config.yaml
n_layer: 15
d_model: 320
n_head: 5
n_kv_head: 5
head_dim: 64
d_mlp: 1920
vocab_size: 8192
activation: "squared_relu"
norm: "layernorm"
norm_place: "pre"
norm_eps: 1e-06
positions: "rope"
rope_base: 10400.0
rope_fraction: 0.5
qk_norm: false
attn_scale: 0.125
bias: "none"
tie_embeddings: false
parallel_block: false
init: "orth"
init_std_qkv: 0.0273
init_std_o: 0.00499
init_std_up: 0.0273
init_std_down: 0.00204
optimizer: "adam_variant"
lr: 0.000686
lr_mult_qkv: 0.7
beta1: 0.9
lr_head: 0.00445
grad_clip: 0.5
warmup_steps: 391
schedule: "wsd"
decay_fraction: 0.583
decay_shape: "sqrt"
final_lr_fraction: 0.1
batch_tokens: 65536
seq_len: 512
doc_mask: true
train_tokens: 900600000
steps: 13743
dataset: "wikipedia_en"
MLP neurons of a small language model. Each row is named by its layer, matrix (up: input weights) and neuron, and shows model dimensions 0-95. Each number is 50 + 10 x the weight over its row's rms, rounded and kept within 0 to 99.
A block is one neuron, or neurons of one layer that tend to fire together. Before each block is what it responds to, as a language model described it from the Wikipedia text at the highest values.

Day numbers in dates
L4.up302:52 52 57 49 54 44 43 34 47 55 41 54 61 67 66 48 51 42 21 44 46 44 58 52 58 56 43 55 63 48 56 36 45 33 53 69 46 40 46 67 47 52 55 58 49 49 43 54 55 62 62 57 57 51 57 36 69 60 60 48 56 31 49 54 56 57 31 47 54 47 57 61 52 47 63 58 52 54 39 61 44 44 57 49 34 60 45 56 45 56 46 60 34 61 58 57
L4.up1152:32 48 59 57 58 51 41 60 25 44 37 63 62 56 59 51 54 49 28 59 57 32 45 33 63 47 47 58 72 52 56 48 38 54 56 43 51 38 46 59 36 31 37 67 48 52 39 62 44 41 57 56 56 64 48 47 58 49 47 35 50 64 40 56 40 34 55 46 50 59 44 53 54 66 38 51 51 38 43 68 50 63 45 53 45 60 58 68 53 53 40 43 46 44 65 56
L4.up1646:53 52 51 26 57 55 46 46 46 47 33 62 56 65 59 56 48 42 43 51 48 53 53 46 60 53 57 42 47 55 50 57 53 57 44 55 46 48 65 38 40 54 25 59 47 44 39 42 45 50 51 43 63 51 45 50 53 52 36 35 41 43 42 62 44 58 40 60 62 50 69 63 44 53 41 62 55 36 40 70 44 56 52 52 34 71 60 58 52 33 30 59 41 58 32 59
L4.up1672:28 48 39 49 63 58 41 33 35 55 49 39 56 61 71 36 44 47 32 58 53 31 51 51 55 53 53 62 51 63 42 57 42 40 53 46 54 41 55 69 45 52 37 53 38 58 43 43 57 45 52 70 78 45 52 41 63 53 54 41 38 42 37 60 51 67 49 53 54 55 74 49 58 46 72 62 51 49 59 61 40 42 60 49 63 43 51 56 40 56 56 56 33 74 48 54

Possessed noun after possessive
L5.up8:37 53 50 59 40 37 60 59 38 43 44 59 52 60 57 55 52 41 59 44 52 61 39 45 54 51 39 67 56 52 44 63 30 50 54 49 54 34 47 60 57 64 61 64 50 40 37 46 55 39 51 72 50 43 50 33 47 48 52 51 55 58 51 64 44 41 39 43 36 58 52 54 58 43 82 57 60 39 53 46 40 56 37 48 55 41 51 66 40 49 30 33 50 44 64 51
L5.up13:53 40 71 36 52 49 46 42 45 61 66 47 38 39 56 38 55 55 44 57 49 53 51 48 53 49 41 49 46 50 41 41 68 66 43 49 33 60 56 47 51 42 45 52 52 56 51 55 49 48 81 28 48 44 49 43 46 39 57 51 51 76 35 62 48 55 38 48 55 53 56 37 65 37 44 46 38 41 54 60 47 56 52 44 81 67 46 59 54 48 43 48 51 34 59 58
L5.up63:32 50 48 48 43 53 41 47 45 53 40 66 66 54 55 51 52 57 42 41 47 62 36 50 70 50 41 55 50 44 49 47 40 66 57 55 23 36 59 44 54 42 69 64 57 56 41 60 48 41 55 36 37 52 46 54 59 35 47 51 49 45 62 56 33 49 51 56 53 42 60 46 52 78 51 60 37 39 68 49 36 53 41 34 50 65 49 34 45 63 44 67 53 56 55 63
L5.up273:65 53 37 30 52 47 48 37 54 56 48 53 57 47 70 28 69 69 30 36 59 57 45 43 43 50 59 51 47 48 56 60 48 50 45 51 57 62 62 57 35 50 43 56 51 27 70 49 55 45 60 56 42 38 39 32 75 28 48 32 59 47 51 64 49 48 52 50 47 47 45 71 64 68 53 64 48 37 54 56 45 43 37 54 49 55 64 69 48 66 32 53 61 70 44 59
L5.up345:58 51 67 64 51 68 44 43 55 56 46 59 36 50 42 59 40 47 54 38 49 46 40 54 35 56 42 51 49 48 59 51 50 70 29 58 60 54 63 65 42 47 65 45 46 45 38 61 45 63 43 42 60 63 42 47 56 52 30 53 43 47 48 53 56 48 45 33 58 79 60 49 38 48 41 49 55 62 67 60 50 30 54 41 51 66 68 40 57 27 53 60 57 45 50 50
L5.up357:45 45 57 46 49 52 46 46 58 44 62 59 49 60 42 43 68 47 51 46 51 65 54 50 36 58 57 47 48 58 63 55 71 54 49 55 51 34 53 66 58 51 68 54 38 38 50 67 47 43 33 45 40 47 54 58 46 50 37 52 61 53 55 38 53 47 23 38 41 41 60 54 45 56 45 44 49 37 58 63 64 47 56 19 57 48 49 40 61 63 38 53 51 58 46 60
L5.up364:49 51 61 44 63 52 53 44 50 51 56 47 42 42 70 50 48 46 34 52 47 34 70 41 57 56 44 54 64 49 57 33 39 43 38 65 54 53 51 54 56 53 45 67 56 48 48 68 39 50 59 34 55 50 46 52 52 46 55 42 42 77 37 60 31 25 32 47 41 33 41 53 69 47 45 54 36 49 54 45 69 52 50 36 46 45 70 71 53 48 43 40 47 58 50 63
L5.up375:40 59 61 44 49 34 65 48 46 49 47 47 38 43 44 69 45 59 45 54 52 41 51 50 49 49 61 53 46 65 51 26 55 31 49 50 51 55 42 45 43 43 38 33 51 66 44 46 39 60 72 49 56 52 44 59 52 33 52 34 51 36 48 51 58 51 54 35 57 71 67 64 63 62 75 62 44 29 56 43 49 27 37 38 47 66 52 51 64 50 47 47 61 39 50 57
L5.up592:53 33 63 54 44 43 45 63 47 33 48 56 42 57 62 44 65 40 50 33 41 55 41 52 62 50 39 50 53 53 53 69 50 37 50 30 59 30 56 27 36 52 44 54 55 52 47 26 63 57 64 70 26 51 53 35 38 60 23 52 25 45 60 51 48 51 47 38 52 60 57 55 45 59 48 47 35 49 56 49 48 63 31 37 55 38 54 48 49 70 42 49 51 31 52 53
L5.up751:47 64 57 45 58 35 52 39 51 62 61 56 42 54 72 64 64 50 45 58 39 60 41 50 56 63 51 52 50 60 40 51 40 57 46 56 43 44 49 51 62 65 51 66 49 43 50 65 45 57 43 45 51 66 45 47 50 42 54 59 56 59 48 40 54 32 41 48 48 58 82 62 51 65 34 68 44 40 58 55 42 21 48 53 40 52 60 56 63 61 37 53 56 58 40 57
L5.up1224:49 42 63 55 50 46 45 74 57 52 42 31 55 54 51 58 36 64 66 32 53 43 47 60 65 49 63 35 47 54 56 34 56 39 59 56 56 58 27 34 46 54 51 70 46 73 48 66 34 59 48 64 61 46 42 35 76 61 44 54 43 35 51 42 47 51 36 31 57 52 50 57 60 58 53 57 37 35 50 57 51 32 31 45 49 33 50 47 71 55 60 65 46 45 35 58
L5.up1228:41 51 55 33 64 50 34 66 37 32 44 53 47 48 56 48 55 40 61 60 43 31 59 49 62 57 46 33 54 31 34 43 65 47 49 45 76 60 55 48 55 63 31 48 51 45 38 42 42 52 63 64 63 51 50 22 60 50 56 57 60 48 54 51 60 48 48 44 41 66 54 53 43 39 43 28 59 57 63 48 39 45 38 38 41 56 62 64 46 70 53 45 33 56 39 59
L5.up1324:54 63 47 40 70 58 44 49 30 46 59 39 51 55 58 34 39 67 53 46 66 64 18 58 61 51 68 39 67 53 44 43 36 56 65 42 55 47 59 58 51 69 53 51 65 34 48 46 51 34 54 33 57 40 43 42 50 36 52 54 56 45 43 55 48 33 43 47 57 46 47 48 56 47 53 50 41 35 44 47 35 43 51 47 51 52 48 54 62 40 38 47 51 47 35 56
L5.up1405:45 38 59 46 63 52 55 64 53 42 53 37 53 38 56 41 65 49 62 66 70 52 42 52 59 50 53 43 65 56 30 45 48 54 50 57 47 53 49 44 59 38 52 48 48 55 58 36 34 47 54 46 45 40 57 77 50 44 49 47 55 47 27 51 57 73 64 23 57 46 51 46 61 64 50 52 38 55 61 62 65 34 47 60 55 38 32 49 48 58 48 60 51 36 51 57
L5.up1528:50 42 41 45 49 42 58 45 69 70 55 56 55 25 49 58 53 59 38 52 57 38 44 63 43 37 29 58 49 48 64 52 43 47 44 44 40 63 63 50 32 40 45 63 59 61 62 39 50 35 37 56 48 38 42 52 61 26 39 57 50 37 42 38 57 59 37 47 47 57 57 34 53 67 38 38 41 55 49 53 33 41 61 54 45 46 53 27 60 59 55 50 46 62 24 49
L5.up1614:47 59 81 40 52 39 57 61 63 57 43 53 61 53 57 48 50 55 44 65 43 41 56 70 67 47 42 63 48 48 43 37 48 44 47 45 44 47 60 37 42 69 36 55 47 49 52 40 33 48 47 60 24 42 52 55 51 45 53 56 57 45 20 44 62 41 40 21 34 62 49 53 50 51 44 41 40 29 44 34 32 51 38 53 58 39 46 45 53 63 44 52 49 54 61 58

Separator right after numbers
L4.up673:49 57 44 40 51 41 63 49 59 47 44 49 46 66 33 55 59 50 68 43 67 33 41 37 52 41 46 52 59 65 58 36 57 48 51 18 64 48 48 37 24 39 44 54 66 45 29 35 44 52 44 59 43 48 46 47 58 53 39 60 50 62 34 45 42 37 55 59 47 40 55 53 66 62 46 45 57 53 55 44 64 43 61 45 53 56 37 45 46 62 41 60 49 46 46 53
L4.up1064:52 53 61 47 32 50 51 41 44 48 66 40 34 52 44 49 44 21 55 28 47 44 40 52 48 43 55 50 66 58 54 66 47 55 59 68 39 48 22 56 49 55 59 41 61 52 54 32 49 51 40 40 27 37 46 51 44 47 77 35 61 55 51 43 32 51 56 37 42 68 49 56 62 55 43 47 42 46 64 33 40 65 64 46 53 56 52 52 27 64 58 44 61 53 54 53
L4.up1076:60 45 55 59 39 61 66 60 24 47 64 44 41 38 51 66 61 47 57 48 44 50 41 49 49 49 43 36 58 69 56 50 43 43 56 52 50 55 29 31 57 51 38 51 74 70 45 31 53 29 47 34 62 37 57 53 59 45 41 58 62 59 59 58 33 62 30 55 56 67 76 55 68 58 35 47 52 63 62 71 56 32 57 41 59 53 46 42 53 46 53 44 53 27 48 57
L4.up1240:55 40 49 45 52 45 50 60 44 54 52 78 49 36 56 61 68 45 43 40 53 47 45 61 56 50 45 40 54 43 49 54 58 51 66 49 39 47 36 46 39 34 51 49 74 49 45 51 43 41 41 35 49 48 45 75 46 29 47 48 59 49 49 43 41 40 49 52 68 43 54 61 55 47 53 48 54 61 59 36 61 52 53 45 57 54 51 50 49 52 61 51 46 58 42 63

Decimal points in stats
L5.up267:46 57 52 66 40 58 56 43 37 37 63 47 44 37 52 67 47 60 53 63 45 45 50 54 45 44 50 49 78 51 37 34 49 54 45 36 59 44 63 49 45 72 46 42 41 54 58 46 49 61 35 39 47 43 56 49 62 77 54 48 45 47 35 62 54 56 51 52 39 52 77 47 62 45 55 48 58 57 51 53 52 43 38 51 47 44 35 34 46 36 47 49 31 71 59 50
L5.up389:40 58 72 44 58 50 47 59 55 55 50 27 51 42 46 45 54 30 48 53 23 70 31 39 55 47 43 52 52 49 53 51 22 41 55 66 45 40 38 44 38 49 49 63 63 48 45 41 48 44 36 47 65 49 38 54 43 63 60 46 45 59 52 43 47 60 35 68 50 61 73 69 72 49 66 39 47 56 57 35 42 48 41 33 65 45 59 35 35 62 49 60 55 49 62 54
L5.up450:33 56 69 51 55 45 43 53 49 55 46 58 54 33 50 52 51 54 67 40 60 35 32 57 49 49 51 47 34 43 51 36 41 65 61 56 62 43 34 55 55 61 61 43 61 41 38 49 35 58 44 39 67 54 49 52 50 51 49 49 45 70 51 21 45 43 47 54 71 56 41 56 62 55 66 18 55 57 55 50 34 46 49 48 59 47 46 46 58 54 41 29 47 58 38 61
L5.up461:68 34 48 58 31 57 51 53 49 57 47 67 39 64 54 61 48 58 50 45 45 51 39 48 57 55 43 47 59 61 44 53 46 46 50 47 45 52 47 44 53 58 56 49 64 59 38 37 47 46 47 47 44 53 45 65 45 34 42 43 57 60 44 63 38 62 50 66 54 63 58 57 72 65 65 49 50 36 58 47 59 53 51 44 47 42 57 58 36 53 42 54 56 42 74 52
L5.up502:65 49 62 44 39 24 53 51 43 71 46 72 53 51 54 51 53 45 45 57 53 68 53 57 66 57 63 40 56 54 47 50 50 51 53 48 61 48 36 51 38 45 40 68 53 50 62 48 55 37 53 48 51 65 45 67 45 57 43 37 42 65 40 36 34 42 49 47 44 60 42 29 59 49 65 47 33 44 61 47 65 36 46 53 39 35 42 50 53 63 42 53 60 29 57 45
L5.up729:55 51 29 48 31 62 47 50 40 30 61 58 49 48 44 54 51 57 45 41 50 20 39 47 46 55 34 60 49 55 43 51 53 29 42 68 47 55 54 21 55 35 53 56 60 41 52 28 41 57 48 48 59 50 38 62 45 57 44 42 61 47 51 57 41 57 59 56 56 53 43 62 49 50 54 53 68 54 47 34 63 37 49 58 46 36 50 41 48 42 54 65 34 49 54 55
L5.up759:55 35 54 31 57 45 46 43 50 37 63 46 64 43 47 53 58 54 30 45 63 48 50 30 47 47 54 59 53 46 31 56 53 48 66 47 46 65 51 57 42 55 44 56 54 56 29 60 51 49 46 42 44 47 55 47 55 53 37 46 47 40 71 62 27 49 58 52 56 51 54 53 62 65 55 31 53 59 38 46 70 59 50 25 44 37 41 51 30 37 74 64 47 66 48 46
L5.up872:57 55 68 47 31 45 52 45 43 58 52 54 61 49 56 49 61 53 57 50 45 54 44 61 42 51 44 47 50 32 27 48 40 43 49 68 48 50 58 38 50 53 51 45 46 50 62 22 46 33 41 27 48 33 60 47 45 57 51 54 51 37 46 50 41 62 44 46 51 58 72 55 73 48 34 45 57 59 44 53 45 54 46 61 58 50 63 38 46 42 44 55 50 44 41 63
L5.up888:45 60 39 51 54 40 59 62 42 44 50 46 50 39 53 61 52 39 60 56 45 48 41 32 42 60 55 53 65 52 50 50 38 44 58 67 51 53 46 59 56 51 55 52 51 53 54 44 58 57 52 49 48 47 40 59 45 52 36 55 61 60 35 51 36 53 63 45 44 55 57 70 60 60 62 53 46 64 49 54 43 39 52 30 84 58 60 38 40 52 44 46 35 47 57 53
L5.up899:44 33 54 51 33 57 46 54 54 48 58 41 60 50 40 57 40 48 42 43 28 43 56 45 58 51 49 55 58 51 43 41 35 72 42 51 51 36 63 28 59 60 53 54 67 45 43 42 31 66 55 38 42 44 40 44 46 51 75 48 45 51 49 40 49 52 48 56 56 48 51 46 52 35 29 49 51 73 52 46 44 42 48 49 51 52 36 45 44 37 59 32 25 61 58 49
L5.up1273:44 78 32 56 43 69 58 39 54 56 42 54 38 53 52 58 40 54 43 58 45 53 37 47 48 50 26 31 50 54 47 31 48 62 55 42 51 56 40 29 46 71 50 39 61 49 44 44 45 43 72 54 50 38 52 50 42 53 47 55 48 77 51 55 40 59 68 54 62 46 46 55 53 55 46 64 59 55 63 51 52 37 49 44 54 42 52 38 35 59 49 52 49 51 44 48
L5.up1314:39 32 39 70 28 49 59 53 49 40 63 57 62 49 57 58 39 50 45 42 29 48 30 42 46 61 30 62 57 58 50 28 50 61 58 56 41 46 31 46 39 50 50 44 58 48 50 58 56 55 45 58 35 42 38 42 34 54 57 54 36 65 55 30 51 49 51 52 50 60 60 56 51 46 61 59 56 48 48 42 40 62 49 50 51 43 37 32 39 60 62 54 43 37 66 43
L5.up1596:56 59 49 46 50 51 52 50 44 42 43 61 62 65 45 39 47 55 41 36 42 61 42 36 36 59 46 57 55 43 54 38 40 53 40 43 39 49 46 57 38 57 51 66 56 56 59 58 43 49 54 58 59 38 58 52 48 60 50 50 54 58 46 57 40 54 57 70 54 52 42 69 54 55 45 59 46 59 45 51 41 55 46 59 50 28 47 64 35 66 45 39 53 50 57 57
L5.up1638:46 32 59 46 46 62 54 53 61 47 59 48 57 50 43 64 59 56 44 42 45 53 45 49 65 50 40 53 48 46 37 40 65 40 52 52 38 59 46 33 45 34 48 41 57 71 45 36 41 49 43 62 40 27 37 49 55 57 33 44 47 53 63 41 35 54 64 54 56 46 30 55 40 55 58 45 49 40 43 62 42 51 39 53 46 38 43 29 56 44 49 53 39 66 55 50
L5.up1726:39 37 74 41 50 51 67 51 41 63 57 52 52 58 47 31 35 43 43 53 50 69 54 48 53 48 48 56 47 43 62 41 49 61 57 32 56 33 25 38 51 31 55 25 57 56 51 34 43 64 50 31 51 50 76 45 48 52 53 51 53 76 54 28 54 49 48 61 31 56 53 37 53 60 71 38 56 56 63 42 38 48 39 65 40 49 51 40 46 48 54 59 70 65 54 50
L5.up1879:61 39 63 50 31 60 45 47 38 46 65 54 47 53 69 25 60 67 42 61 38 50 41 46 40 59 64 45 64 50 47 36 39 56 45 40 52 46 57 56 39 44 44 54 56 53 54 62 52 56 45 54 48 50 51 37 64 51 68 49 52 60 63 38 50 46 51 68 46 45 65 55 54 53 46 49 67 28 65 63 52 53 37 36 31 47 42 42 59 52 64 67 42 50 53 60

Number-internal separators
L7.up1733:67 32 76 53 46 61 54 50 70 54 65 69 41 55 34 55 48 55 59 64 38 56 40 45 33 53 51 65 65 66 50 42 67 60 44 63 58 52 36 59 61 57 61 49 51 44 41 46 49 59 53 55 49 34 58 44 40 47 29 54 62 52 50 45 32 38 61 46 37 37 62 54 44 41 46 29 38 58 62 57 38 60 40 41 65 40 47 64 29 56 50 50 44 48 54 58

First after possessives
L7.up395:57 42 54 35 56 41 44 54 41 55 78 45 67 38 54 30 80 44 54 43 45 36 59 39 26 57 38 57 61 45 47 51 63 47 55 37 46 32 49 38 44 35 52 41 55 46 56 50 42 59 39 45 53 36 53 47 33 52 51 39 36 62 43 51 52 66 54 57 58 65 44 36 53 46 56 42 49 52 55 49 39 46 69 47 47 53 52 56 35 50 39 52 62 46 33 46